config.yaml
num_key_value_heads: 1
head_dim: 32
intermediate_size: 320
positions: "rope"
rope_fraction: 1.0
qk_norm: false
tie_word_embeddings: false
parallel_block: true
init: "normal"
init_std_qkv: 0.0671
max_grad_norm: 1.0
max_seq_len: 128
max_steps: 16533
MLP neurons of a small language model. Each row is named by its layer, matrix (gate and up: input weights) and neuron, and shows model dimensions 0-95. Each number is 128 + 32 x the weight over its row's rms, rounded and kept within 0 to 255. Numbers have three digits each. A neuron's up and down rows have the sign that makes its largest values positive.
After each neuron's rows, "fires in" lists the words (lower case) most often at its 100 highest values on Wikipedia text that the model never trained on.

L2.gate244:151135104127113130172157122066191112093115041156107097164172108160086120110141190138138171113106080126078128134088087173161151129182073114106152064148158190073070169162135140173186161126133094116148159215173095155121066146128167129124140088154122056127130114135127064137080176140118134163
L2.up244:127105071106100111139157108087165124158079063132079110149152109161111139115132187166126144115079120129114132152124083161135158168134099116093201094081150196073041166160120155180101134115104101109152145159150119120085092135175123116152116096170125081148088108105126061201083131152098082148
fires in: "until", "not", "after", "coordinates", "before", "school"

L5.gate30:099171181116124159124111119192132136068074074125147132089132137126110101142100184140175089159171121083146142191149160136151145130111139146108086068175148120113039160158103119129108188195134098172056114155159173139099078202117122071144134163154133117140095107128124145138135084128139128112
L5.up30:149093153144098174121104107143104104184167111116132130163138148120064136081124113061131141139101145132162164146079103097191127145038098134112151154086085097109092102146077197109184096097148191099081146117089102144117140111110101132154099106109150119149161129109151127147154117069118119136
fires in: "the", "new", "main", "senior", "entire", "that"

L7.gate24:082081104163074119148087108168102166184081111100114164119127140119108139108111123151150127117117148047133148049152145166112087122087129134157156153094136131114092089059146082127125094153100188073114083138151157105134125126173143164134158159167117130106069162153104129112101038129185092146
L7.up24:094129118117111071198099139173169124170037125165181141143126194196130119156127107214103142057100125130102171152137077117149136159195127164092123114145150174120091100110128143115146144224115102064104079111089108158126103098119178166120126137120074117142088147088166110114144104184103132141
fires in: "there", "they", "also", "that", "it"

L2.gate294:081172136051112150103155078100131123097086127102174146160110141113163151099142116087105122070051154110146161120123201138108135148130138104137188131190153161157118121194143149110133109168113139072113139158104176129195108122115120105121111168122116159071095126139191126090172130142069110100
L2.up294:106119161108157120229099138075100134165169106104114158144115181090114095172129067101113165124117141136139130143130133099143146091106102142136099092233115132187070132110178141130122092129108125156087158104137141120172175114176095086142093109161076128111139171121176115115184149158137092143
fires in: "of", "their", "that", "between", "each", "the"

L5.gate156:133128104127133154126111149108090101118102134112160111115100145140106087142099115144079113086167153171209161155156106145115159082168105103177152130135075085142109120144184168138059139119092117107130064177114140043109135066144133163093135153088078162122120141107132172131149151199108140148
L5.up156:152152147128090143166154110143142166141134142153120254115097106159093130096143105143123094091146078114158167145109121140144137164166131162174061129106083164120167107171159152154153099176000118140122085128153096094090117144147155131121128129125134139162133149077040116144145129140116142118
fires in: "website", "apps", "career", "www", "years", "release"

L2.gate230:095132098127156169103033110137119045192133173133144108104128180154097130169088101154110182074093144105172136149120079096088163120142195107122111166109111097112140143098141204174064122155154106128098052131165126071100067146075113117109165111181126137104125137144137170131157156134089098114
L2.up230:069119145153150213126120116125128117133126172172136149123085196125096114110104138123135195129079091118166115129135143097056174082152172152140120125061165118115138124065098114154104092097144104117128118110175087117075073166098114099097202066202145112201153110126143171133159126188096107149
fires in: "july", "january", "august", "may", "of"

L2.gate83:188146133085092132104107198145070089126082122082180155161130132191170153119152102104107138108126119084130113122117140129163099147123102094117084079109176145144198121127177117064124143151111146076095083112150142097163117149124169139155127130091154169152151130108122148079140069155103169165
L2.up83:173128172113082089111109244145067085163064116117119144152153118172203129090128120128114166099155114099156094141154146129129110156139127127130097130096153170100184112107156162119113158132122146101097119105146160146166166096121164124133146142173124113095099156092153153075083084148121111171
fires in: "mf", "votes", "fw", "hold", "df", "led"

L2.gate68:155147053114131150092131098169148125120138132140139168172104124106138042150094136157139142076109121113093114161135145157108125115081113128104111200109145080109123150118122120117143129087155164053128182091081164126081176143132126151169112131120090159167154123091096092111178191152161142136
L2.up68:128212100124138143108146155161135139101114108133132155155117090121126083115116152156102166146136143132092076147111141142150092088133111120127119167100098066154183120104148087125147136108151108038162171120107111142125135144083118140185128164120119141188157104084086112163076188139118178090
fires in: "has", "have", "had", "death"

L2.gate162:143130146089107214116129074123123109119117168121114166212150156134110127092185134181173187115185115092095136132132115152172105135097120116107139128127061152130091117152120120114131177139135074129125084111140090175120163156137170137164131087181137071098151151101146156142140195160112169143
L2.up162:095128131081126221105094108113212078072095129135088163124106134132090089092214150193115171101183125122153129094126164187156168101122176132156077158070080126141070139130130139122124137134086100169132089092094127116106141152135144130156117082142130086138128069117107137131145135153126166125
fires in: "this", "title", "olympics", "grande", "medal"

L2.gate313:114135048164122067122182135135162129118109130125142101105140128171108111118073136170121104162211130163151185086157098084116098074198117017124069133152124170130094095140123112108093129092191150098138103127086116099077113118159133134176181122094112143116151150142103148149106177119174120138
L2.up313:094136099137125079082155142155115146133098130142167064147111197143123221134117111223099137177188141164178187090089135101126103113131120072148113130119146171139125061113182163155131147131148154177135147127053080115114102105101127128158104080094106135146130119145092153120098153101153121170
fires in: "name", "title", "history", "battle"

L6.gate250:189095047110107112132155114166152135172137120120117121155191106099163149149148183152107158152191161121120091086151133156045167140146126172144022095135148068136117139133147118152092098094091121099120113142063132145109158088125123117098147122120135087078186086129074091094152130162137111137
L6.up250:145145124154122139100172159126082133154142097054096100129120149120095177178143145159133114108127080167132172145156102144165151091130120119163116144074145111157188065149157122106134122186180081093157059133045174151110147176122160122126131124098130192205085139136124129102110112111193151118
fires in: "to", "after", "during", "in", "from"

L5.gate279:117133135140097115057143120124081092157083106103112106111097086135151068120113132104203144124092176180127113160198097113131118133139149148114159129055113166125100123063120147119112111169139151157104091113101136114114126124128136114124166124134110103087066102111139157132125191125135097130
L5.up279:089132148120121149146122092098109133120143095128132124107166075107113099115182127145175143124122111238081151155137080123135098144115104168126146161156117163129057160132143159130124176122058075129059138143125107148107093135102085097096208143146143078130082159172127132124121186167135130114
fires in: "that", "as", "whom"